Weights of a small transformer language model.
Size: width 512, 8 heads of 64, MLP 2048 GELU, vocabulary 32000, 64.1M parameters.
Architecture: LayerNorm before each block, learned positions, no biases in attention or MLP, tied embeddings.
Training: a variant of Adam for these matrices, 509M tokens, 7761 steps.
MLP neurons of a small language model. Each row is named by its layer, matrix (up: input weights; down: output weights) and neuron, and shows model dimensions 170-297. Each number is 128 + 32 x the weight over its row's rms, rounded and kept within 0 to 255. Numbers have three digits each.
After each neuron's rows is what it responds to, as a language model described it from the Wikipedia text at the highest values.

L2.up1304:126062140130214133149128095125135108112125151093139159133132101100155109125104090132151146112138110130159116130106090172168124103136115099118146173124114131129087071124145127090077170157086160149122178162128108136118113105111118165086112102097104130021127112149127160129149131126122149146124127105155064112123134127141147139065085097091154140129150145123253111149096180123166121127166
L2.down1304:088097122111126101114099133121122101123098118136128099139138120091074139114131108128165091152135193090112149151128150079113109099134170143114134148069134096125125161150126183159203128162161120089157163189137166129143122115172162144168145102155094120170099115156144107124164119155106148128109154151110158144049114159127116136166174155127085127155130135115093078144196069138106121156117
Nouns for units of time or counted amounts that follow a number or determiner, such as years, hours, weeks, seats, votes, mostly time durations.

L5.up1201:098170136125205127086144076141109046136138073141099147142090148169129192144144149183158105135063176125125099145098168130098151180123150178103140159104086127115145109124120203102173149128131061137085121129068100134116149192067136107176120127106154115127167118117108132130134157128098131069096051132138130123147159137101141189140120054149086052186156146101070130161120155050114109165109
L5.down1201:171076143103130171103067183122184139121157101172099054171105116097184108157110112170134153121151168157081109154099139182101141107073133113130181149126146148111099092135168198133158089130102189135083118121137154142111137208156114118120117139094129121127094119115062064085077137107124097111138080133140147173074111126105101171104156094058100157086199170090155106105122137120167176167103
Word-initial pieces of the second or later word in multiword names and titles, e.g. Pep Band, Cuprom Abrud, Florenz Regalado, Supreme Court.

L2.up188:145126131123140060152150149114096199170155114047103167159160129170117157111184110092105153188100123205106173132216099106043105186125156147157113120103186110120123124123096161088124144137157143173092131096136184125161133145115143147129108101112171088120121111119150134122138211135123138099104162108115111102173126123085172105082086134169134112183179105157116175140114185146094151126134
L2.down188:135154187160116183158125092071060112087123101155105183129149159098149119157036133107114158051155086126114095135110149131170055130191160156097097140115104131140116123154116131167103131110123135032157132161122123108116144149141094129131230115167002107151109119136148096129122083147132103148132113126146135150127135103000126131151130139120176145103111095137101110146133111131112123150096
Clause-core function words in encyclopedic prose, mainly auxiliaries and subject pronouns starting a predicate: "have been", "it", "was", "had", "is", "did". It also fires weakly on mid-word fragments of names.

L5.up1416:150137149124130087095091128156118198106089072129096113171133139137191107111131108172159115158142114105175116145120153095111130127162137141147113143116134142158138071122153140049102184128139126168136066083075112132136084147125136168098159100094118126091118115096133137063118124142125130168116115099158113122160119157107146127122146091151093109145176153144235129091062084112122145102150
L5.down1416:126058141115116148100146139176135119146142193089122175127119154125077078102096139100059141117134156121163097144133081103117088157092136132066133152141150129185092131082152153150139147127113122080178152195185120090150113166105101124080110123163140157150126153114126121099123122168127171126082068101097114140080130146126151112123120149042188147129115129110123101132123160106176171060163
Mostly a year token ending a parenthetical date, as in (born August 3, 1993) or (Birkhäuser, 1996); more weakly months, "and", Inc, Jr.

L5.up1762:049126104135110141120160112119141110039135146075134147139097065131165141134140062150102174113111154160134110151120120118099195148087123122191050161090143159161126082102106104120165186123139085160162141124143182126110157192129174136161097073121146101119157135061116183103048135080141116111177157052101168102150152100142114106117130143088113086146078096121116201125118135087209117119137
L5.down1762:181098199142094190148081122084126170128123109106131126132122102133161153162135130103118099102144150181077114096086095152113089144124151154114160099139096126115111172117178125144110076143114201140159213122132193132126130151118145111145121119158121129154102153133135087119115160142155123097157097136143126133053092152131128131106142120090111165115147139112124103141139102102118136159149
Word-final suffixes, mostly plural or verb -s (metatarsals, leaps, Fours, beats), plus pipes and numbers in Wikipedia stat tables (| 119 |, 1500).

L10.up94:056101106130143153154126115122109107196072163128107113217107132119109126121106138163113103125170098130125098092129125149176207106166056099118087145141110092129115120123120168190145072104152074115119157131086092164098123163166110182107100165143119136122167116155124169197119134159196109078141118124152165119138170113110115117122089119125139057106174086105147106134104148151150147140179
L10.down94:136093129173090100134138142155119092113127145103106097055064147130127101128071111139134117081139147187083181094150174073093115104126098148079087157170141144079167142087135115155147137138100119099186146198094168081126151152102121135121117137051112148117127059166172171189091152127109094127104096093134098128095180162119137135131126096161113148133088094177159086144065126147193173118075
Final subword pieces that complete a long word split into several tokens, mostly suffixes such as -ed, -ing, -able, -ive (immovable, battered, nonconsecutive).

L10.up1390:152131184105165155114120101137127125143147115120134107153106089126130196125174134100171134128136141146135150123160083105151122095151105142095169170116129097123193098129095152164125136131100137143183175152194072163168122150202114180097164167134151133124115141103114132106148152115180176110121122148173142104098131138155083097138062138157114103126140124122119123067136144121162090103182
L10.down1390:111167148128145171102132154119113100086171146110083117071132153137122082121109137205092168154126061099119158147116173106132121161169089111200123100097130114126144157133153096116122102106178148097127099130095177112121130060072124111118144140094127140145143170184117141152125078130057101173103057077169098150097230102095147116115206142194147138157117124167106109183154100145139146099056
Bare infinitive verbs right after to, can or would, such as interact, translate, treat; more weakly, middle pieces of split names (War-ped, Szcz-ec-in).

L10.up1301:112127130178173183145112134131149077097174128132095122109148079103146147170184106133154091146144137163123136093105150187102139133068123098096123117141122115122134104148153130184211172149174154130118066171078086142135110124122070160120135116112156155158144130152114148126146199166124056131150138114077074139091096204123150158102148106167095122105112159154125117169074121123169115152139
L10.down1301:155101081111119191129118092106110157110155111121151118131152091135128129135142119139121086147109142131174118157166168140085110157131184129148135146118102176122170131148135099083149145150174151124097123179169082117167128121133082147105157128148107139142199117106122110116207181199191123114136129103083119072153042139153088136173220106109159143147130134208082136134145175127114105171123
Fires on short opening pieces of a split word, often p, pl, br, f, sp, as in p|lies, br|illiant, pl|edging, f|rustrating, in varied text.

L2.up619:150143160139110144104182150163141138147121120131111087126098129120111146117142163126174157147150103152090099093138170127115109145166114133099137104130158105158134116113070054068128195140140135134099082138186146105130069084198117127111119148147115136117127148119103128122122119164193045129131124122123037103190106131116183121140094127142126119132164124123180134111082145114148162091149
L2.down619:121080172112161121072107079158091121132180136090114114100112137104095161127121168158106215156111163114110090094092099184102131166146102074108107098206145091136161140156148070070158107150126062057179084087063135159133156149168124110182155184255132077125174159114024126140125124106122106136137200134132099106110156146136108143130169154119158194123154126152115133086125108123111072077101
Periods inside tables and lists: after initials and abbreviations (Michael E., St., No., U.S.), rank numbers (1.), and decimal points (24.3).

L5.up888:131175165148191130166153149165122113105150096130107161125157152196142199141111167130083120113113149143115133159116133140110168182150109155110105123074146127120092108128166090123161125115167126135114142152111163174106062127154105163155207116080110106148156121122066148156144121119146152142132137124139158081112154087136137171172020134101160120125113090056096152109141162110118121130169
L5.down888:160172123107090134136101117107122085165105136077151108138107166061129067116133089140184210133158115097129104136080112131119115104130170114125186135066137120158120118088155151125120145150110131084150157121125101134117129157136075162124158128123094140090108099135160093084097138162055164151081054124147097143114079156102119111142145072125165119175179161133145084157160149099134140088149
Continuation tokens of multi-word proper names, such as a surname after a first name or the word after St/Temple/Boca: Dent, Emanuel, Grande.

L5.up1598:193111106151104156133133085149114217116099171156126098116112164152142119110112139130194121113187117152131178114122134120117078133147135142123106130087129180100123125122094147097145142089083144163110133140138149136131137148185113161040119113145141090114145143141100090117131152121126072134130152105199098108133094188109122129120097138181117127095179127164134115092128064144127162151108
L5.down1598:097084108124192094086169120149167127153147134180171098106129158122153107123131153116140089092162167178111081131064168052117142118102102147177163112125048094110139136106129153107121143076107099080150091154139131139123142129106081091125158164109060133160093108109148126145117091072094143090113100171173137195129163148104182162139071107085178086126082128101143116173104130079091178162117
Predictable mid-phrase words in biographies and discography tables, such as continued to, worked as, later role, latter years, and the colon after Formats.

L2.up1198:151132133117131158144181153114040081127108116167101140141160109173100190167107151152118123107141127167039213160113173083117103116133179171106102116150182069144186115151093141156175137109166133082116145148169152090106134120130107114131142138124104100182177117084157167136112129136125174072130151097125151085127099162160127144124075124168141071125082090092104131142192111098162110166110
L2.down1198:151174109198132132155136172108140105228115132128185106136124141102154132143057144139109092153183121160108142172137132164115204133082082211091133177151141179116119154107080164112142171180152112148088153116131150151180115130168115127150101128123117162088115127141127166055064166169125220141172162190123094139127095158128098140076111104093067097144079189139159118171090145157181138088138
First word piece of a capitalized proper name, mostly surnames or places, after a comma, pipe or first name, e.g. Bob(adilla), Jo(gjakarta), Mitch(um).

L5.up1185:079127155080174145137104162157094183137110093120117098151153115167120120133034138129134098138121059136103139164078122125116144106126088118138148120111091124063165087140126128110080158096110168100140112173132149120168130111165091155098196147069062175107062116118125152086077084054153122109195098104141110108090184132153156172121113138090142124136192114138140102186158144106150131143123
L5.down1185:121146096133096215128152131095190163133078138139138092110160158075129134104138168170089171081137142038098118141132152128195089169135176120161123162092137133074183141099130098121102096089115170175123086121164124152076192083145133158133103135105079146122099148123065157102131078130120139150102146060161116200133197117205116086152125155159164104166145122129107137126139106145101130105116
Words in place descriptions, such as near, miles, neighborhood, CDP, constituency and coordinate degree marks, plus mid-word pieces of foreign names.

L10.up1601:078127161160142193139132100115091135098171139136088162194112134149207120194154113144129112144171133146087103080083154134143139149190087116140067098149098125150134074062170163142107161144088158132049141138108111161122123184133170134170098127157148110059090097144109158145175234094153141138148105100124060104155139114172126089153115144118119153168179151140130141094118087046125124131182
L10.down1601:126129151097190138121098134174129139137154126148084151177108118138134128138110141187150128118158130129128202111125187153153115146113167120124184154143105163126173153089116133067111194151113145069156118145184051103089114157162104081136078137080104121147176141164123145090128126121121151179093094145156158113110131161131183154103164205123109151133114146150179135120174100165124126114099
Final year or closing parenthesis of date parentheticals, as in born 1993) or (1949–2022), plus noun-phrase ends like screenplays, which.

L2.up1969:210173148131189073173137124125119157088112129123157213146118073115118117102198115102138124144155032126211185157195120137066118131157129128180099172123167128132136107106121118105138124180135132108091143134135089148107099133104135119128048109072194127070112094125178124160165218132126126064106163068123085128155115157043166101067124161197205168113160138136158147097099173131111126121165
L2.down1969:154085149103155178074133114057078098182118094142154137129173154098080098139115140158171090167178169095166124143124152194154111162124136115111179078165104157097168182117113107120195167084152175122101165133133080109131176163084093111121120117169105154070130146171100149134049148135105175165154079158080138181144095155122144130108138133069140135093080078143107102130113109139132096058133
Capitalized first pieces of proper names, mostly surnames, sometimes places or titles, in prose and tables, e.g. Shu(e), Wi(berg), Wei(pa).

L2.up494:144135141152107149132147179158113150162095085084099168106132109154112170165125150140137134145111059166094156165137138107040149163153124135142075097129182138074161092089104107128132145133223133162122132100125127097117095163108130133107135098118146159113144084077172187150116134099097151117136132108172125106176110171123137112057084085201133109154134097096134130118114155092138180134159
L2.down494:161173165119100097183146171139155135166048092088078161136130121130137167174131136144133116093143080168089156152153130124046157143111129142104097112090196122128158140083103125140106109120153159155125139125095122143073098154094135159151113153076154164145123128068158181094118148118122151107123149115147132204150109123087147110081077071162152101116129105108136151115117147123115182112147
Fires on an "s" token split from the word before it: plurals, possessive 's, and verb -s, as in Step|s, RBI|s, Elvis Sing|s, father'|s.

L10.up465:120171090146142158059184070131126098110105124092125066150173104155175168157100098122112138183111079135141116121064160149148111104168089140159132168093142135160126140127133161127132131196161155165099127178176096212115096161173118093174105119125132178159156084051128109146091136176112110080127142172054126100161123103159096162054104134121164051134124159196198154139101076121103112101118
L10.down465:128123141116041163155027055135109141096149144132147106095110124099123112168141162152067148080116121092098138106130161131117091169102124206168127154069105134152146076120151108083104120076126107109083125160107146116113166145117135084119106166215181146134139130128149110097131099183151126126097126147128176134080161136105121131093190119138063097129077187126144131093106143135169180109090
Abstract or plural nouns heading a noun phrase, often after "the" and before "of", e.g. protections, needs, nature, history, confidence; often the plural "s" suffix.

L2.up777:173136146142148122169131130148089148125075105126096161150137113176145185199135144155128127146125079165074145150165130082073135165126127156099106110125174113102143122093098121131124136117169140144111151107135090137091090149128139126103097084095144142139147127094149147136128180125125133149125182136171087106182123144105166119108088094182131116156177075098149120115120184117139158128168
L2.down777:141152140132097090155125171128112149122093114112157134152122108143144117138201100120127129156116129130125100152184115100141132151131125151146142117111111095089124129090126128142136138114109087166116157131112112108055118148132207106120116125082210138115148117103187150090143119113113166163129155096132119180153145096000125117109064103158165105120110190126166155133097150108128154062130
A separately tokenized "s" attached to the preceding word: plural endings (memoirs, measurables), possessive 's, verb -s (recalls), or mid-name (Fasano, Bhosle).

L10.up245:104135065120064113096123130140115144148121153163040112215149132198151103129116119144108129125098092147126158153136142111098099138158100166128142123124129176139187101149127138154120176151192126087096148212108144113130125127107140083126114103134109118126108097211147129097158123107116124127134073124186145112119181142135127240126132139140120101129139128110127194122127131165160135157104
L10.down245:161112109065122115176119097116100090146099133126050140182147122104122111117136170157105177140144202129126152098099149164150151121188136163188148139128148134097096123063080122152113133118179184134114116146077155090177107122163197108181139143114104147108086164175117128088136154111196068075139178117097107125100129127128143111154096159129088130092175159132107128124109142067103088130166
The first content word of a multiword proper name right after of, in, or St., such as Ministry of Land, South Korea, University of West Alabama.

L5.up1384:080113116095150136143139089161091117110093123109102177168153089106167119169138177129147136157117107154110100144146139102152094145108122119172112080149117163068185060131088194152099074061144149112146078164079131090104146129148157128111111133125093167149125148138111139086148166121086120112085109131136143118114164128138130137117112112140130183119088141067147080103101141069132143098156
L5.down1384:158145140086215089157114107174156118047121152061172157196104084164096132137159185133139086113165123104214147123145142114061103173112170138177130121162090136105151128137139120183136130145162063156128162150158108125142125130163107135105159160101113144151128107131094124136096108100125054150071161185188108144075078085134098128110133147135157131158139109112083109193104113099098174120072
Fires on be-forms before a past participle (had been included, it was disposed, was recalled) and on mid-word pieces of names or words, often in tables (O-con, McK-in-ney, Seal-dah).

L5.up450:169141132194184209117113149165071146167097116140134067119170102202126158092070185115097144141149119116067163130129126131113120120117097123140059099136138120145122159115095150134087128165123183104139106191104151114094134128090147130150118152155088129202128052161102167116104167091093182168101114076131150123134139136086136151107115106064137150111112125098121140113170141130135205058172
L5.down450:105130100197129192133155167156170150099168151141149172151116175152113108130112159105111127180120133136219067140128090118128122105179160145120153155093143022081114124125141125179116114145132104172077083117083154142168077085063147149092121157142176124177139111112092116156097106119161100124028157091128077126080096132145102102136143144160144113104101162131154144132066140060149120097131
Mostly "of" after a noun or phrase (hope of, lack of, much of), plus contraction endings after an apostrophe like can't, I'm, you'll.

L10.up664:097127063119120136130119129199116134105132092173149128132189041153105158222172121180095087127169140142150214128058134093119145104145123132097150107133096116084119077120170149135153142147184113056111170174100113109098109131144075147095152105093104099139132164136098141084083189078178153143102190154141162134092146107145137127066130089151122074171083110173120131123147127144097128112089
L10.down664:115131133153122127097159116109159148107136140086136095106111099154061142081132160121157167158126148153079088088154132076114147090164198134106110112164169144158170170081063120127149138182104155055124144151083092090150119208097130127171134119166093136126138118110182123123132137185159106151190129107165086115124127090198191164097101146120113152150159089109058084130135179103131175155155
Tokens just before or at the start of a coming proper name, such as the name's first piece or a preceding comma, "the" or title word: Der(venta), Of(akim), St John's, "client, Y___".

L2.up1808:113138114142213127105100112117103140121101135181151179120173112115153100129101118133175073118177128141156177182131139123115106118129156111120141113123110232115110161129125147119097128118186164122107164140120097144082109144078094140122140096070130165096125054159195180156123161073134106124104143132105141127151121163120123145136100147122152147123097125136135099129144138168108120157138
L2.down1808:134058155121103156094145088151124122166114124065070186093116122136154142142102169138135140149105115101147158152085119170159134115127105144107167030160152117095146128114160138123131151103111122106143131162055140184119162135177105181116116192129126104103160148097123130165131182147112139189119128144128133162146128146143141140133159107161153102112120147149066122083136083135100097120083
The preposition of directly after a noun, linking it to a following noun phrase, as in Isle of Grain, Secretary of the Senate, source of water.

L5.up330:111119126125138139118183116196112171159088137154092151131136108153148208105076171114098131135135130145109156129126144119122087153121139144106119097113130104156135180108123155102106122139108058073092103061132159160116144126139113115158143113121143112092124174155163115140152121059128133140096164170140115121172122145135114096100156171213172149136144169101148162139143148114161148177182
L5.down330:160117150143123156147103105075146150118181162094167100110105120135136111169119112142127126195128162140098116137127069141156118098152086125066131143187128137129162166048160182169129145104117173147134155110136039130051096122194159103135165067057094145115055096106072125112157098211126126166150110106127133120097124066120153138130083152121135119107136128136105122096124130143149072159143
Bare verbs, often activity words, right after infinitival "to" or a modal such as can or must, e.g. to win, to hunt, can also.

L10.up1462:126173111155129155184160156130165109083115195093095112121150129106125137112146135134158128083121126154149138119135164104176133138163101122062161102121137163130108128121097111189131127153198123101128157067083128151067082135119144161122143063098142156151145113118156145120152110135179142104134143132140050118108134141125103140135134131113135069046141116085133163088136152107126129074064
L10.down1462:115146125116093110151186187125100109155113109200146170130147147226115151030134106163063162101197170148133180171121093106112148131166130142192112164152123128076092138092126133167090131123131105166117149100102210054084132156149171095126145082128080126102149134140111101135123106126095089091146094121130142139147211075093158116122134082159108187083136162139106070105210157076136166151090
The last word of a multi-word proper name after its first part, mostly surnames (Brady Quinn, Tara Davis), also places and organizations (Temple Emanuel, Lake Ontario).

L2.up977:153151079144156100152142179087104137142092172135133099098111140151094143162165130106119178137066103142089114185149147103150150202140100158146090116112166108146132059094117118043087162130148184148055132093127111091104132091144162126152096085138097127153149120168168130051117124073066145138114121116178124083161077174132108173169098134173110149158149137087174095145130121163166078093085
L2.down977:127121124121171119137120143069069087135139172096106069075107177141116078084153115110125219119134107101165078141140135150152077172126092107176107159075131111129075097100130098134132144160122165114138105102082135084153156119112118153161158150092101134130093128188150110175182126120028133100122143104126147121118091163168140166138084177089173125141121163144143092151151119125156106127085
Multi-digit number tokens, mostly four-digit years after commas, in, born, dates or table pipes (1896, 1968), also model numbers, page ranges and stats.

L5.up1207:201104178144099153137149117114132160143125079077079111091103160142161139134153184124156143154144137119127083128133143201129145156133120207176103085063118192119149124105095156117020121110137190113087099091114122194111129115122125113117158140120072099167126183112073087137132112179109116125140099095134141125146085160112152166192099126144150115129083067153147112076040113095124129060136
L5.down1207:130187087146111124123047209148142130150130107146186111132124180098109084128129091166194139102150137102194144113148131129141138123124135160141056209120145154134067107137152105202121128158129147152179126181153102112102078105170142156108110135113123075155121108152169102072146095113090109165166109156163130179135144113167108151162091144147149129179141118136152132136171108121132126097148
Fires on two groups: separators or scores in sports and results tables (pipes after W, Party, Pos), and apostrophes or possessive s (It's, World's, Turney's).

L10.up988:131146152122147131137134114098124104174128155095086166083129125127206164138134168096142124113127109163164172114096073140088135109118120102159118132075104117096105137147169144071135108049083142122136102133106144151154153097130095149142156069121111127139116142115158168098154155078115049078165132137119127099094123111131070136169091104177093180113135124101110149175191115152161089122086
L10.down988:082135108152084101119193127089123150170255153153134119115139118167130085082064110087109153144094164113115082104161191123134119077130079169131094185110139094164141157067100148141119139104109085121147120134113137170110160107134124139118031149154131132086117130158142098115132091145148167178098117069116159186128112161173070106090134157149136066107138124172116099129059170132077137108073
Function words or verbs right after a name or noun, like "history of", "Rishi in", "Tran began", "Cohen conducted", plus cells in wiki tables.

L10.up611:097152178097142188135217109103195093100099141076108067136176105157108132134118159164115143133151134180107163143181179098117100177145078116111136094149143101095118158062089101159150133104145217129094100137115071160067097096116115170071149167109091145175088053079111170140128159125165118114167129054066053141118094120124184194131126054151142086128139148165106139149126112131136114128175
L10.down611:189178158142163181157110047091121095064134158139123088111142169131102087090130124145092147153110135170138137153128146206189011154144097088124133163174089126109130080171120094147106188111172137174149170173092100085120154124130106090132110135127138098119185079140159170179102087162115127110106128149134128104142165154134082183129134112115136095129059196121118126136120142146089125141145
First token right after a person's first name, either a middle initial or surname start (Robert S., Craig S|later) or possessive 's (Mike's).

L2.up474:137084149125128090145148162094117199120163125051087152116121129171123170149174102115150138188117111216112172180176135071030137188107142141173157059076121189098134137124134110089096162146157135131103103152126207131111098158176142180157112099132159112104155097082103124145146170128096183088147162125181130060158083106105134168132097111144125100159162117087138168117113172134125207181134
L2.down474:111174163137106148134108078119084121063101144166119172078163154144141162127048122105109138051138141106106057103118135086150030122142181148148066140125113085145112108121090118184163104111136150030151150131122098139142141172151093103164234127145000122145130132153116127118143101167131107141126129109126145079136141109000150137117157121138151130104135144124118106160157129119146123161108
Final pieces that finish a split word, mostly adverbs and adjectives (suddenly, uncontrollably, heart-rending), plus scattered mid-sentence function words (with, upon).

L2.up1515:111128190122162134109149121132099109131093191096101110153177114183149111176101156161134101137111130127133092156116042129122156106126085064159101093132110116176158098051141113099064160149126125127109108133137117079150119097173131113152153142086076123128154127117097136098121137135133101150058104141156076107164119139126099181162151150156156149160126099096155099134083114110157136142143
L2.down1515:097126105162166149158111127106154060111107132085144130122141131087120113161159122134107166128182145135075134108127175193166073105064151164073132126104146131099211141078113166125176121119098170106059160097100130116159119127165131160128109155128123169115130152160119111141140132095166160115109164142057098095143149128154089110147082160126123111126138159068149154146114124077161067089094
Nouns for places, land and settlements in gazetteer-style Wikipedia text, often starting a sentence or heading, e.g. Township, housing units, villages.

L5.up777:137158097158100149134091123135127106165090157189123093158170121126089179112131147146172142188126174066151192142145097145122154115151093091127068092094108095203166110122098126100172160073195229088127149146109147067124117112136118174203155144135104074135139128120133155072113145165109098103176108118163075153168202105124055135136116160159135082144114164103119078048150149165137116101142
L5.down777:132151141069148116124072182161114179116153128079151157189138148106125104121140091088083124168126127147213102098141083094141162134154122136211118165124114136076159098105147082115109173173153136153134074085154130117127149179179097147074114117078186124132102114091122131163157093084085086121133144151112155140150195125145171083124158118106172143167129172113176121182076171107118141125119
Final word or piece of multi-word names and abbreviations, such as Public Health, Ministry of Food, St., PML, HGSE, and table totals.

L5.up423:093159119141130104117121103182128162106096117203170159155080071200085160192122125181102066158102178156188150098122221085099097172130163118132186120116147111149153136092143136109140148136177124142157138138076139102128139062126117160107170113097108117094107115156083101109106123126141197182129167116117105114139161143111125157098119146183131087149209096060139106131092133129166126117113
L5.down423:144115133126105188119099165109133118167083096134122131092110172121144167065122182115164133126082156174093103099158185130091145186094119129157109139165138083110124182204136147151145109102121138106130147140111157077120161190135085070159143166180128089124142127120117142154143149142145122119118102160141151125069111122126163086118208139113102134097091113128066110082177138100115168153154
The first token or word piece of a proper name in running text, often right after of or by, such as Sir, Saint, Pe(gu).

L2.up1334:102126173119116131079137076167120138125179160155105088136172159154128188152129112141053114121100136156065149122101207134094135141067153056136110141173108179127151181115120082108171125119128079130137070138132184145118116197171122109151102099184139118181173067083045167185068132103110101063158163210131183132125155114120125123139177121114147110124143093084098094143150118133157157099157
L2.down1334:135116090102125105142110145119167110200094134137098150146106117139110093084121170121125096118123121147115176225101145118081134081154184132175145102143159119125131101070114151146156132133142107117128144151184184133150110114121110127127148149082117113091102131182172100120134103170107203094139095135119162152133116143078135144157146160114133149128094175074153107124164130074169142147155
Opening or middle sub-word pieces of words split into several tokens, often names or foreign terms, such as Sc(ruton), Sal(zburg), comp(are).

L10.up1562:143157111112088088094217188119120121172132131118099103157132088173103139144132163149126140135092077168146129101133117101096115101142104082061086120167071074176101130119130124137153122118167140171097075071112122123157115138098155119167162138146124106118133071141151117165173132108131111160156118124128149106095127108135150176066121144111105110157137128116111106137156115104124150148161
L10.down1562:112189097127117146143156080107133174125192136114143115165131076148143135096124046154079144106121092144155095102158052141158148132163108123119068121128111136131074083132106124147112086159147112102100104104106160162143114152123166147132154148154114080085142154149108140155109085093224121100135042148137099153112113109154076162103160180129175069115099115125116153134101106062117068174091
Tokens that end or extend a place, direction or distance phrase in descriptions of roads, rivers, railways and sites, such as River, north, km, Street, ft.